Weights of a small transformer language model: no biases in attention or MLP, 125M tokens.
MLP neurons of a small language model. Each row is named by its layer, matrix (gate and up: input weights) and neuron, and shows model dimensions 0-191. Each number is 500 + 50 x the weight over its row's rms, rounded and kept within 0 to 999. Numbers have three digits each. A neuron's up and down rows have the sign that makes its largest values positive.
A block is one neuron, or neurons of one layer that tend to fire together. After each block is what it responds to, as a language model described it from the Wikipedia text at the highest values.

L2.gate49:457519515489494491520477494474522555554434459482440492576491519432463475557432530527361509570533489551469488433443425415596480449497458569437494569497473437509465481399523486406500530483460504398486540478426441412539516555526475521513460444394449430488468463491514560566430538511459383585579543495543449477518570494597496515459408440518509570532439443503508458476373455546472494597503501490473595533548442471532493575489502510482502450500395490536528437486403492508512574425588522546486516536534474545460420526494493423401563496494458478562487479459562533537453566503395509534
L2.up49:543513489465588387465467514459543460451502525519430456581562423410601476462525443523549497596473497492516478581403474552559477562423551432548568502429488461499393511535497471541562513453535487424470516588423539581501543507485555492471505534438468464431348561533530462481420485444450452382467557529555586518433467542519468454489509520445570519484560484500518457488407463454601470494475381473510470523542538523511489564563544536483443572486456459392417446517461564411449429539493554500475550493473458489517488462498575458502487568474489474459499574501560459519520498586524496538
L2.gate63:621501487527487503600528523488495578447570538533552579460531590468549540513575456487556488430461475565496520515479415434545485475504505576476411511429523489520518506516527497512463501609467547524554545446502468488523522559501623463401589484513463466479533522488445389537515547525490426569520512547524430487468574529451568531538534472446352473486481466425518571469522383490495545496564607457507506519516435519416506432512546526426568549487470384450588400483553577483508480521468545492570521538421500534512617446490443506521484510524521535517583494548438514502477467367497519469
L2.up63:509517536429450565439501582515450511485447442489530407470471473494470488594509570466511399561568506518576405440431507555438433427520504495504576441447527468521510476493490558409545506396491462527460521418541535473460503563495525499481523522460466518506494504549509489427632407500492488472468514449513575513511457462522587374503561488484441456482600594483433538539445566513485585480512504469533408509590560506515479533494381567585507582517486484515458520456495517507476547501498458622496582456516503510476474450548449512508541534444590567584566436415515466583585479567430559507
L2.gate187:505549530559564481591510472467505514468500543529379490532559468530437474477579475481461507550584540479595517499508432463429497530519455541467531508592419440505591439591511508413506468513520466479431407439458493481491507446338524510523567503560494479563446396477511492539484523536489447531549518567454530488509456409577498561554493550570485540515503402439535438490581417528485508588494486515477513445504489390539473481509569454398498350562427533487516490526500362481490531530553530585503429493551505517520506469424571540590581528495466507584545518518470511582511453479477473484
L2.up187:492488567546557527510496517501447507458490438502378513517424512507447443470491470511488475490563535541545540437509431420489506520498480432432483541505489490603492435500552409418415478527519443508620465461463434510529476489428488613552520519595512471542487369384398490542492530556571422478526525577486572500404501523576476471500516521583460629535451426506494464422556456486435583526453508520456525486482498393498510462470637470449542463488458485596539481630458460486478538507529550584503470490579524482495489573410548481488457533535543398513523511469485453502497469471474501550
L2.gate252:553493514474602460568488545538449577599448482558510528557513492554520538571579498469547542568424568499556644551557484503520471454470503496506484488442472476534416462547454457450530535585530498432543516478437529496513505533446521451442508406478426551544501420488405383442526476589521423459483462461519525520611546498458515518526508489519474581471536513512527526570483559426470589471399500500485473496561542461515546566491469532412593630526455552455500560573537491541546567537645582510471500512463485561507571508455526480500511475549435579538466486490445573566547547432568499482
L2.up252:431458526414548447513484469372595579448534458372472525494512554439506503475435557550471484460454490549418541479433454504619510519432538606558484534547501553456476575447527500524430467583585511410536514501497474509582515485534522583516473576463522493469533431467451447572513567535499504509604548449590513513472484519557429465522493587423557481499465441496509493456510498453534418543563563497458594513539480475517426430526497456459561463484573517549510401576493433515494515547531588610519498437547534511586487500481529443517505534438550508566518550485556409407472484448505444435
L2.gate369:478573447502490435449460480376558394476537512535515468534542499464532525496460400515548437484494494501505555479513405536530407466484526479550562414505499594559510445490474545486556575370454498584570590477606487489490525526457402490441503493508512435513455525503567511509556454509485533560454395503538481525499449522540580493429526550533443562482544522421480505446478494473549490582536480411495480607533508463566486490481430475526431522583413465521554436396515493546417538491534401527490479513452496375499494426567520490528499597493418568455518437501436395518470573560503531478
L2.up369:489473486431545493460456551572516518507428513469525466634500584535436491513488514436497507499493573504489456489475587449558522479505502525550517460565461504523554465563460504445490520546428603594516528449498525508528502531420560565540574563466429419480491543555525500492597474520505442454436534485512492402472566478540452475457595485605528537485583473476468512515542483494436527451435365422433503542594527490433483470481516571458497540550458492488470440528660467491527517425415517501600477539564456437479505574513463456525433427536510405394535417531435443431436435437529491499
L2.gate397:483543528596544516461491514560479522406498479458405564450449428481432448499533582477451542494573501437490564505496566541539503467487511518504534523551506529462592451519502473526524512531480465533450443506480547453475533588557546479476479468485585521521460442451514492541487628584503438537577471518552582476576495537553574490407434490593510602545508467540544551459442442580455501543498589540460506585538496532497527469545541481528536530553444513524476441557515473466453629518520560589368456508562529512489505479462671496510444534509532578618460514589492587454579442467458528508
L2.up397:548498552513584505498491513465522525513514491518599437532524386464514512556560514437514520471528513459505580475512552520494481450479374453499516526529524527519594507517532547498523494519538414464511524513518513489424495642513543569472523461473585466548591469530513560528522653567545429506486538585462527445493505493465520490454425498497551662503477515470539506513496508569387516510446567560506545515571461452425502445473572537546642471597500483402461493450476428405501580482546458573433463449503558474428484454448585511483453480472550488573508498595408510408507437485487521510
L2.gate445:548545568414557587459540560450641599437589586535549517538592503498546466600529498540521499512421541495454489531538478477559463543459467519545495521536489553504521616474471467446429547571527445509508514451493507439552517484456514526501558624544545424434473477542466542497488575550437417509586610548455526505493545492444510478482565605496462523520485426491471462461540414561540550530451458475578543503566440434510472528435518531480533510535403508524579442515456401491442606507512530587476497534592519568546472526463559426547557511498503477533431515556450435541495460465514580512
L2.up445:488480443549539522572544447431550509588492449546444590488560434504423540526518489410432501509516573480547540409507397499492495487535507486447515499585535519581434483571515548492534420527537492553529500484528515462481500500499510542506436464469494465472536419477479521398427510541528485480443536500515478460488574444607475512541563462590493518591403468477512531482507464441471508507484613455370488397576588477502596514536610535482506540537458501542597531602521445401475505516479502540580478441562571521446503516557544467397500491554536452643566477476480473578428437477483468486
L2.gate468:394535460493533446418551579497612471475458491540471531527561500479507449513609407487539478480517452434555489502453416492501425502520508514513442593521439513548471575504466493439497609479500504603469431483580509510441568477514514519456575543484494496404552456515474496491461528407455489550524523478519521444480446564468476503533568477481394474494499447468502484494510491527494580499628521472435429498542500546462500553533400558520502502487440462529451442418475552385434496516502584550460429578495490519469502475510557611522465591450595533528568613572408477483468356457484533472
L2.up468:429550499356529457462517554487616461498479496486488459499572495439512473471578414522599479474487397485625521500431477532520473465507409497558467541466481555508493564514471482429554572438570458484617451542575566536498479518524521569404483532521464541459559502514432460539466512404500439523503592410499537485403501535582435515534516499483440480496483479415465587495563525446430512450584474541419500461594552599510438491522454572538517484468474480489455455447541528459508468565519567483506391543474548504423486450458572537544512520520514477437463557588477406515471415502443527468
Narrative predicate verbs

L2.gate2:471482473498514566545547491444535535460499532524517580553532476517532534533499469512495463595466487499515576413539504634439514512406482577481544503575542511462426633435498571485553536436553453581472472563530504481452449560510453378472534482467494531441505580497574536495500531555446488487434446506508546450489494393518541429553475531444558525453477527536481405471442547475552546531511563550560534474413554488460536619443559451468521514522510564468393556503490597485503528497426638456400480472463475587520504475450540513422416504542523522620521505432479593531545500543451536525
L2.up2:458540519501556500539568501445407537499483510508467470554537506519545496592405487626536405499558455532585579449481486523471559519529433563537511492492601510508538561509432494529591585504568439500521502522619506536455408540529460543546527449405481462527528509530495465431614500575509426405442481468483540482494506499541548465552513469433533515439423467457409528482474549526524535475519485564506502513523511519525489519428571507485501480527599519465473505457513582420494394435487577389486459408472487420557584479480589578429366546479575439595475450473518512519470473534501524462
L2.gate50:515401473482546484533460429424570554486453529480385549573543505440521497418484503496530442562485504506539476445471491591420440432570503454458503457537541509517519456486520538454425572482503479519470459563443508532408524480563471454420560494434416528407497509515470436448554549498544431483435572536534440399509533575514511480382494587447473566508576449435498456554493502495506516503544593520553437619482487418523524559455476488480598514513498554469506483452500468568458504561434476485512549583483586509483472478404474373577424540472488585511465466493406447580465588475487452523
L2.up50:538507417537531441542535376550537521439391455468509464540565595451513539427480433566514426456531563473470465432618525538493519445541496464433419461562534548480516619555471498566395575542533515621489595478528380447522463481555546490571484499476509500534485569530532508606455520456450418436503537518564490441441506442531505419529490527491522532464520479434402557507489474529481497490555520561457542466540522584477453498411551465492530532539605498529467534494489500534495497485446560419526471455462492609515524456464429533624546542526510504550460442483423564462515474528510522417
L2.gate176:537566492528500467535490519504416522451487443434479430621499475452478536523482531504582490477512516510518449489517534549495496488511419481531482528363529574476410551567434485486441627435604418616509603501573512498420555618532473545505573572449557514494447506544562492514509518588514441556526448508497544516503431421460510494423477533447533557519492502577401422541538557443494539548436562524532523593465511521491460505489522488568521580495484493450431543451453568569498475445496501477513459530402482474465568393453555483498473548468475483439553510549420456469417507511497638459
L2.up176:484587541502496571588479515447546535434499515483497469612551498515412535484530443440551571438436464503518489425500499504506498491577465564498468479486504522517448626484510505516427550482551441530434543527450439423449499543463513552494522521462521539426531490501478494522439503537539333482434515466498452488436484453544469404465470458440512541508475395549464478441503536450420472565512448471587489575455408483558469441430619468523495511546500541455480513570508504539496438468531521510498471460508544469465523420410444445600457533457484463498480591604384491425533415468629609496
L2.gate218:513594520458497511445496526526505482505547536553581506510469546456468515493479503458554560482565454516482532520424475627440478409536517488561553453439547502472576559495470555492502469516497544577554530502517516521445494529466462492580482465573523491508572572571562481585484475552505493478476505442493442531499580454489492528424425463573491547326459525520434468548389615523418540518486535487517485617483421508455519569491413534594460538509397471435482529501381594538503480476481523468527505587519480393535492548392346456438439506507481590538476510468522529457547510480508533481
L2.up218:501526481529483492527523529539530464630450436480503472531431589480494466531448466537458461533546445513455550554505489568527485484513519580474443494562582581497426559471490514590451526493576471545425543492498551471511507487532461477582355538497544583494527542486533591527572485438532624559540487543556553544554425471471494462530507560528481446459528560532423509550496529494520466433541486503535459535415432498619421449499429483561417392463474514451488631514422540597532419487501493502485403501602545391548467456567514543463470515492500495454414507507491471491508494604556560558
L2.gate302:531525523521541538527484509542516486492536443510479438431535571538485559593504513515573460519462462502526497474477452537439500386594447458545535460396494372393529580525545566496455524396498445532520450441456551501390452476452548415455425439512497577486482573519552486471512494566435507485475362495478576552553442413565549445548475438447428571539482466557533552515472472481505558496570626479543383504474489510487551473471430514451480493544465463490492533495479512460448494573542550471505411556549444458467471500491499513464547598559457448566507510433434472559591425501489599477
L2.up302:537453445527577439524489511519483556529495457503477452502369526597511485478531492524502398534502458446500542485499566545498536362513494487515577462517535553442441536523551497484470545445543503529355531610479538575477544463576467478530469457511508518416489513570653538500460395517483592470473511475512506440384491502552476490561446518420610507514518443542483429493485537439486485536545462492433525522465455500571511510476472525578460433591531488495451513522511391535446461458481469476459430426555403477573428537475458438568506519474414484481451467466382488462477492512451618439
L2.gate461:518611518626558461538486460505437546427472516430561493584432539439492519501493479544451455484448571410512469466480449417385436503486545549504528482457504473427415565518505508488487515561443499464488525562515451531464546443533422451554490523487527460483501510479459539523399536532495507489455513502555573477571504466536501507559513582517467563494449440545549518538476488475479492604485476462550499548411571474575547573493518482453418378487494460545454539507428545600371394391447605456443524426509470527508483478530567574462518538543532585505505414507552583498577496457462592476
L2.up461:544550516522608483530518468506435483521466500439580478508489524435538615457439462550502443486420509448588495548422406496435518470484499620525526446437500489401463568481525523507471514523464453495527585553505451513431525461476471469510451506427512442479505465561386522599468508589515461483478504522528582462530575490543459504587582551518548627418465509543462531503480505446433456542472482601511523577457585485529513493556496484485523423491525458448473503486500544640414388435453555450501509430455521516501405462548537503447519502510474569441437353465495546477513515499429488425
L2.gate471:491437490481518449410564516552543550519483330452477452497483532456557479463434499526510459448499408391466544508388524579563510499513488479502513527471584516419422527510493504451417551479579473526415478493564521528530474521550557498469582479472557515402579532517457495551546534531506531575472569514507555477455480436492563498545515536448528501541533493506569395423421593499457548466477569627511536542496556498453510481478427512553421548501468538463414488496549593553384465539461512530465483502572451607573436451485464576456461569455478443555542458382484498513490522477561503462
L2.up471:529537548568551495423541429476523511500430453537530427538535574445528448496505488552486408490539482446526544456513481553519536424573546489515521418485569474471455519494485535455459474444514471421555457515595523536542492537508530439499546534530545533382555537380505457537591526566494544584510482482521527533541517440494636465541603526387484434493481513547577553474502553519522519537553627522515480576507492411537555491431393516509508396482509510540478475500429549507422533550473564530424444515594384527534476433472404568480530527491505547555604418413526517519510551470562523477
L2.gate473:423553522580546548492561565364527392464482455487490440545468590501477529518463474620483500521427425491505468481516549537508511503488496497538515516493639481456397542517484584416521449420463435526453489531562521534468482569484470461508525487410504522452487545508481483422501481481506534517389420504473620492615473470452507482552476506405525447416493512574412488477549479471569559559576631554456459542523539482483512500510385480524509507442465537523451522472526614442488494561451586531452491463489513452565520511528553522512517518501492538536563565440589539562473505560440585418
L2.up473:475451549459518592454542561444480454536443422528455450497451429507506576485422465529535372515493459475543471482507521566474471406488521456524485458590536523470546507450519528478517511352513412558494515605421518469418481521565453473467461499388446550461573505565531505441432403472418548451460469512414566413481511475511453515555483491553614620463569487501505442517469500506469524453556484593493437523496478507513478541503460566533420448539531589471447528485448539553450563498494548461344452486554571564482458525451532539467544416479474539543376478491502511521502480535469494461
Pronouns in titles

L6.gate142:493498517528458446517527481553503477467498462474475566533482485461493517495479496562614486495633487446597596425472573459500538503662501514553500551553563494491450504479594488529457518489512479552556404535472487522485561567619554488570438387562517533517465548537526522529452577449499567526488459500434507520462520460464500525536432444546591477509452497528493425494534479602544524558564516506509384529437547518507479460436393588472493443591536585464498525401411587506552547513463479411476482502523407474508542459425408538444519462481510519585515501447501490403428545542518491547
L6.up142:592497500472520544476510455521606471460444531430569501526481566534601516566492460508528545419443518540559611480501520518468532331494523526562421472590498562470447495422451549498583583463410475458409493543481459389535463483515514495453430476508548492481476511523409540432455554569496563482538461515450475519507582539545480517485454562554491568567466497460411452547514440483455540484590481402488428580530432521515546512416445500548599544460481556563487558506533560537502506445449449378487508522512622489518514472465496474395495478539503526506478452519469484514445430502450510597
L6.gate173:545504485501564572509492476356398538506563492529590507496563577547394429587481445543561559577517526463537492435479531547489472495523561426525587458536574489464539553518468567489470481585542429545573418569537533440450495538524444504516505471496601501488400479471477593516480572482528442380515489514499475502480466467478536506432427474481465527546450495531433490563579465476456590474518478462565410559501516480605532519513534486408443540520389563548495540508509474460453489362515600430541537520485460489471498501492550537466475511504469500505521437575533653518543462541475539521
L6.up173:528438533484445541501462499510397491528550472374489513466510592425438472487412424485584581511466531492546458505512465482505513462575540466492438428523528465508422556451535559507508530414513489484469445522517484548532526506449519538541514462458552481540503575439417539521509474553519527445429545561494512474422492490467442524461462442506477520532545595590456458522571477542470522557447426607568514526469509545474440435478568587464427512458416610455429543510429503540559495441580599424581586475427500451388507536468433493588476423517431549409454485484543577513446504502607493518
L6.gate207:579517484429516444472538533478489481486487457515513475624550540489570460516470477469541483451504488415525523484404506589511451563556474494572585453470546531553430573546540512515486499451525495526490449568553412418642463572524485448446614456546499506559479484417440412478429597560529477601465482508409476473492545567446546504453594545459582438467558500447471388446472526566530574476591508521494425535427533457491519544547487497463499518511458495511476461435499470449489416526442546474503498439515484444416499419453365547494479585467492573580566481462503521552490518437495471539
L6.up207:504455503531494583535511408439505501591519467501559545555483453443470423473458425464507471475512523452439512459581457518511498525527532457582483413569552480482502463446507421508556515531455463431613461446508447453484537428597528516507437601444521572564510567435500548568484560480542523560597503475509525475545498572532618526561374557382483521586585470499497457472566484537488454460407517491492447508411473486506441501553583620500436469503487542484439544521423504497515461558497452463465412529528434545489480445466557628543447467586482486540523513470463443518482569572549524457
L6.gate216:543597484555517534445490584534510508421543446533530548549578517440514507598521440582489472518544491390510463457498449499393480474589517567552505436524504521613430610491498534461483508471524457508531483444512472488438447538512467428507470563501608476517465564445480599490449567498621466410455466400517513511474499476529559540497557512447510464483548472469512495484494524527458565455594590507564392602426531482513517564468488492553443573437448571531428507478405535531437514456530518505469523468591518502504500412485473583482463589477500509572462587518524569535566436536574509577
L6.up216:545576482520512535478503470521464534484490483489509552555529531375545512541508463510533510411520450452494510439523411511367578448598518543470506488505477461520511590487545456549474534525562416607526481503538469503520475567504522517525599490485577529511427557445435530541497555490587521511472559449565464651459507511524438499502484572399538461468428553449494490415494564555441544467496621586464485599494551527538466564507452547500469470492541529457424532461333553559545443536494535492420512500516506497554566499461467587444511603523476578515475572485509454445493482541581436567
L6.gate261:475580462515500481469387527531600496464529403528467459529534506478485537475532513477547533422543555495478531443488467474501451541493471511486450522454631499460614541427528471513559499502569477591497401422636452500493496556524554549560567491526578556439489555431461423512405520474530546447425489473473562533540401495543536495490421464467497559502464544537527547482399537448505563520471564501490481580530498470528627495448455511583457526499543508573459479487456564468458484482535572609372556550437555484518502529477542506548568552490498554460479474526513508465556598612542596456
L6.up261:462540455520502440485478517422551608527539472457563523445515463488453541489422576390508477518533454515468485459560568462518499475513501470417460435372520634578554484474421552487509601438490533535495426459514507455457552547509401521462487538489482509532494544505532478530523497563552572513478482521484503497537511626485482466557430423473529553473544528491448454543468489490469477436521488514618497505489441396464473560524576490548460455566608561494526548637442516534532479519534426574404454429449465450566448496517512452578472482491564518485519479536422622578417435508429515435
L6.gate312:520510454520430542469522543528455494482518583540435472515408511411540459545417466504508477493540466474513441398505456462486552484512531636464507543537501517473477431553544490378520515511498502593404518485493539605538529498516498514552419596549577538525476544478530521539462487442623520491460501429479520538575482488526625569425456612464553452559588547517423463482477578532511487447501563509420416537442477524448493591429446514455475444467481575479478541467491539513542451493597501464517482501562469483506501610461451533593490559552485584455483594497485496570462484392563497420
L6.up312:432454488568507568509612506527490535477499473426487590481414348562497489491529428540503419575464501634539589370455448484501529542514471568445514538459459449452554487591559511393531527535541531537536532492481504533452494418461560532459504567489553469439482510460509516488630495533557509474495474426434556491503604542599446528432450475563442448538498534581528478544536454509471437476549527526497460550484491478474424481424500539523476446581592416514560509509446470545613464591514461493503520557539484517438511602462474467507520509495467501568426487449536486522524612488510511541
L6.gate378:553492594497482648414537492579534505476429515492528541547499542471493535559468435529493562454524515502516431550493516479467500516476486549540492485587542482490474455462456481435538491402542492478412391492567384454581453590489553431569581561500557502528439514447483509525489623546538480398574474447406438462555545507440581534463535548447507371440536506538537530479498631520414450433510504449511522462533467522479466568586482463556562521516454479525541502466481482506509467460535525427413505460615436432423465480509428514503566527499536559496582486428488527535459556496528477558
L6.up378:471510506551489531498516544515484430470477527571516499474486470504517447470527530588545506474530494543525471431443510490443549504502545586382465430566399449596508521435465646480523561506459512537537575412528490505457435522538540511524423471475498521413472471440603532457519584402601446499503537437486530536511517563541538472564449374525390522447498479546504612495520568473463601505525648423530461570492490467482429597444459491525524442500515537504469530453527554567512443523498466507472490491469500382439570492422517569498466559568530571493453524552511483547427554479529476580
L6.gate502:472474506426530542387469484405545490437574450487502589548531518419461485543504471469459489474412515455509540467518561522374421526529420548565443487499566433509594504516464530422498594397485509532484526478467486457492576595543546473603532550488595498537422511536493469507459508554596506390531371496518506470461498478535475479437362486533578554558541503436494432524499506608514486557504455556565479544507451447524472510524463496572536546444473597488509515537454486450379487458497496502458490566474450453535521464435512468492428416552532577485529570473379536496496458500510496470
L6.up502:496467444460492493491546511495450439514564388485460541616512566529441483555452519462450472442501466399516520503549564564541449501513428483465468478517501524517481496476470618412519531446521453444432431519473407502505486485476478460524470477465512462487489456470460436615555436452537412510556475541472530470401506509480519434456546605508521525442629494508425426469481440578456545460592456468477449552443389521466469496544472474531452551539411521506407506474401445471428521521551616467470496439551504567457402461485522585516510502552462521387589558541539496512445448499497394461
Mid-title words in quotes

L4.gate200:502482576480488524517484490465545450402464507467478591575557477508468523519494428459458419455403500502539552560480480535553465548544511443522481482420547476497407469434461481559568450542479432462502452460520523435574534490480521447504576469486453478452475485468583524532425491596529402446426474562458447496622507539563501465492565545530447491573508461537544488458547351550477549516448460500556437457497530492465541459488560486473352575516506475518445528547502494474375573505556552628522423474493484570412520463502545462441455486578543456542598461498493505583584496400468511540
L4.up200:559480556502407447487530460533447567413545427542622484501447501569475481497545538374475501563544520415482449473527496367430434522539560600539578491492439530450453518480455521546515534523497499525567474524455466517544484399466463537487435517481420468645465540502428538539416564488526541474438583605466536585491540460500575510432525472483486515518459503562511540509489482541461476496550510460594573476435474515492451488478480533455537473426501460546485486541517476513410581438609546576538504478483563619472502543574523542505533533537556501532419536524553497436552500482386409519
Passive participles and years

L6.gate70:510432500588533502424442445468534602428586530574496502463473538535462427596530460430504394532478476554475526573473495493507439466464536466467479565498510527507449519562493471496447582523442524521551466568557528536494556443479427510501546504580474482462402482527480491426451399577465414538440437555556504481574617617515485469428477496607401464498530451484428510426523515579529496468616538508455524521499485517455492514521520516511505495535493544629525477582481517496526377435455489453550539481416548442521473520449509485534456503618552472549477536512482455430542373436473503504
L6.up70:482420440566520432457489479485570517438507495557478512533474500497469465548539427485447426527438486501465583551471530531440502416545541512471426492436434614611433499547506536506483463470425564434571406502572534509460529478432427557426461453541522448488473558513509457463463425487508465593479533518492433496542565643549507518489519539504427473515602533434584544560489537503488512527562462448500490526516413498454512499489407595558508556531507519550517518579478456452461453573564476570543462576465619507418490403520494466466509550491545490616521562531441451581532416452427495555
L6.gate177:517513585556493512495512591601503512447531447462527490509509539447430562558404520559442530469495544589527526574454507470597556561493510452450564513462438467559510422473471494566429562479538587513510506486549504475536512510479522447542573437553481487484554490453491475537504535465499518547496447484417515509549352513385535526552570487491449447487526437580455490492486458480571568589626636494575471440528534379447436433501531483481487484593532447464469495454532424490468528475467491484449542454543475613524474527444569458497520580399506534502609509506532506422553558540584502519
L6.up177:492498605508543507567491449492562446410521447500485456504483463483501588577523524513488557489556576512584503472567484495477535415450486422513485528507417517572459448405499459531464487479485492518563440615432435428535510448551523559477459456534512547457510456488452480512502542457543487516506469484527521525495429453454434532559449523435569466419436505571463448557471417373544560527557608514508523477546495468469433532349469433455499554480563444463632471584521458491579523529461499528447511551490552578509518508534540550474523525395519592574522586511508469490594520601517388509
L6.gate190:542474513499434480444437527483494530539531477493529466456438418464462544583528600486504466444491578537512478567494466468522476535498498556518526452483453462508456488549424454490594486507565477480432572571558554585557508497500558579474506546515535561519481541516520451514509454550314555550605538483537518490532500468538553561429544501488469471590517495555419506558501536427547491599534544545613501405497576446410517575510448401468503472551526461546503487524492339459414607498518489520575438524482474518558517489499569438504523492447500430465559559498447552460478424519403466587
L6.up190:547474488491497538475487547451497459437568552468478492532483549563551575465529477369567539588408539566484505542550445503597518410445556486446558525487500554540459564531420501520454512537482443519486453508612460564507461582451487560510518509564581585515474568515410551469494410581532495423473489531414470462505545481559426532422507577460499457480561622517383543420541548504513362560565444585521512520434533537540484508470437522529506494501483536469495486523551528522501487545447536494487494518497410585572468602477524552523505505450428473532556460456508474497625533468427564442
L6.gate222:491469512566535493459539493502554486496580558520532524550552467522422528592490587498508470455486509597605550518507505434393491509527571434431509545488457544552455437570571437535497568452465497482506537525439508584467455654502552547485406477478468548440423471404533464602485501540478576534520503560416525524497606514565487507428452597513492454473521628501464511557481492431576533527456588512517519524529537431567467519506473476452548508389522458488523406540492459428489575489495566520487545580474546451451515541496468465545436485405579581572502532489453466411481479458492486427
L6.up222:340518533586507493554485480584465497425430526489457414484502535392474547555439466467518590466524557527417516509505544482527601491487524505559478488506492498537460561549509435518504527526518488600479544492598594613462529567480454465526478480541491504501438524516498503405546521447570459439471534472528595422420504579588474491389495554464509467444655562446608507538604561444504526510525507419514499420459546519484457540426474466451515449487532518483481450462519552568562527459589507465490545512504538573470473543492403488516432480508372533505508533507449508439575503502526477484
L6.gate265:566530596562433509455431489391554512462447518478483458515493600497621456609536516520467522442488461551526492495510565507458492443538533498487457538507558534517508488462408411461532430563491522591493440526534483527489523466552427454449452493576430568452449498465464508455519535473506440545483562515484591439585439528491553495486530509610510417565532514492542412487509507486636519491543553547481546501432485476426543460543634527444439472434501475502487495544489444557405622504495554554447467496488582555489452627454487476419482545528446466590529526445542523490491447431483422560
L6.up265:545498542551403508600444536419551549469454458587494433486475474557578479544445452401489430382464507498540458461561498529504499563568460526534488581533426529544542502512450461602598498494606475635472597560630524410519466502506463456490514517542489454526498512435505421562538524531558464592531527478468562502493567523530544468591523493520513443520553451442519557556615488510556484411457560533533478504466512507525455493525516552494472532485582435429467503546413501523484544510479478540485520495469513454492499595457464336466535502436543596513482488464485470421477475410497513483
L6.gate326:433581477536449432479534527444526563471529540511553511549567454512510477538514468466462436581414585527517489600532486460529512549509452522555531517541508483530567510474515458519490573522563514594498455542550502522429568541586465444518521495503432546519480464477510423441380448494508557450500515521465499472488551510567616580462492535513549494575552455521408470464566527482507424594481502535515501417468543414472458556563507553497445435555580510478506409597385514435544519464561457592434503501547545553572487518450578484572509459574505651557523560515498533495502345538508459463
L6.up326:468483471483560537506562421446431543519563536501532515491510432506535575555449453572444502525513546436583576478541479516444452427488566534495502489555461489463447501518515475544514567530536450491537492520541417601529439462478446491487508526514486546416584563494451631485431538449493580570460586506549446582551517511522462582634536479491554459503538575525576518538592453522472422525515538528510498460451526521530444496566436538411456468489502329541538450497481428467569442484518438608484515534504479586516532516510488516424445528549506602545520497472427385475500410461566428474
L6.gate385:397498527607530567423530484576400507522408412478468492392469473498549534485450402555461499684522533471437572558493471533459490507563503590549496528539509598388433473478436492496533566497455473515540472428493530498523492461476526480575507464523536442552516496510464534490476535483477438467553513447572556557510539440553545485474487369490499463432548477541538523535529425511497500521463457518509412481496524507553518478529385565549408552463534539420488501518366448494646518472516415427450469512517500473563506527504458466525455410508481454505509528503482524532596500561509495582
L6.up385:422570545600472517528518464488403500535446455505554498435460475458569434493482464520535541559479577509544574567527566507510467635502500503479502545533473552390482517403502425463452525484477496545559504498510493490480524481582565464513568608560587549492454531525537505476476539446421492469615557455509527551555539586555475513411407486471501535492559529532596486509508411479516459527516567460458519528571555487581566479564499515562415522465575557456491526528452535480532515486494434368414575480419496571606453541449541530552540463487531504550481431547497527470475423624565479527
L6.gate433:548564567488539493435528441463524491489399458512510451577437578536451489545573531460489536414358572508511477490493438435518464512507472475461459506489350516510497428468426500465484514538512512452549514526569536429574475496439489534447527529561523444488458421462429535503536545475488471471538418517510454525528602496481546485540568472480455491524424467431566597469506459576447511410405583501545508447479570402529538588588546470474579515534557440460518474572472424433480451499557474534494493580569537521551594437617420533483475532440605576560507468514467493553550543507500489502
L6.up433:549464569470509569448550490494488534597523535500583402520536419563579418476437479519577619623435514512456543534617492433464441569562536532419526483491477471397497599545571421571486549520473433525513540532534573446509533451502499410534505515530406536467437573525446514473465549518427491541453504481513480457517507511535574460497496512553502469539472466464458475524445462513485482427439470497650455527470471523500563538511518561497404440526470538400421468521431494490533448412573541497518512550454442496482583465546571443571501439517504471486485393471553518566529451471568543530
Mid-word subword pieces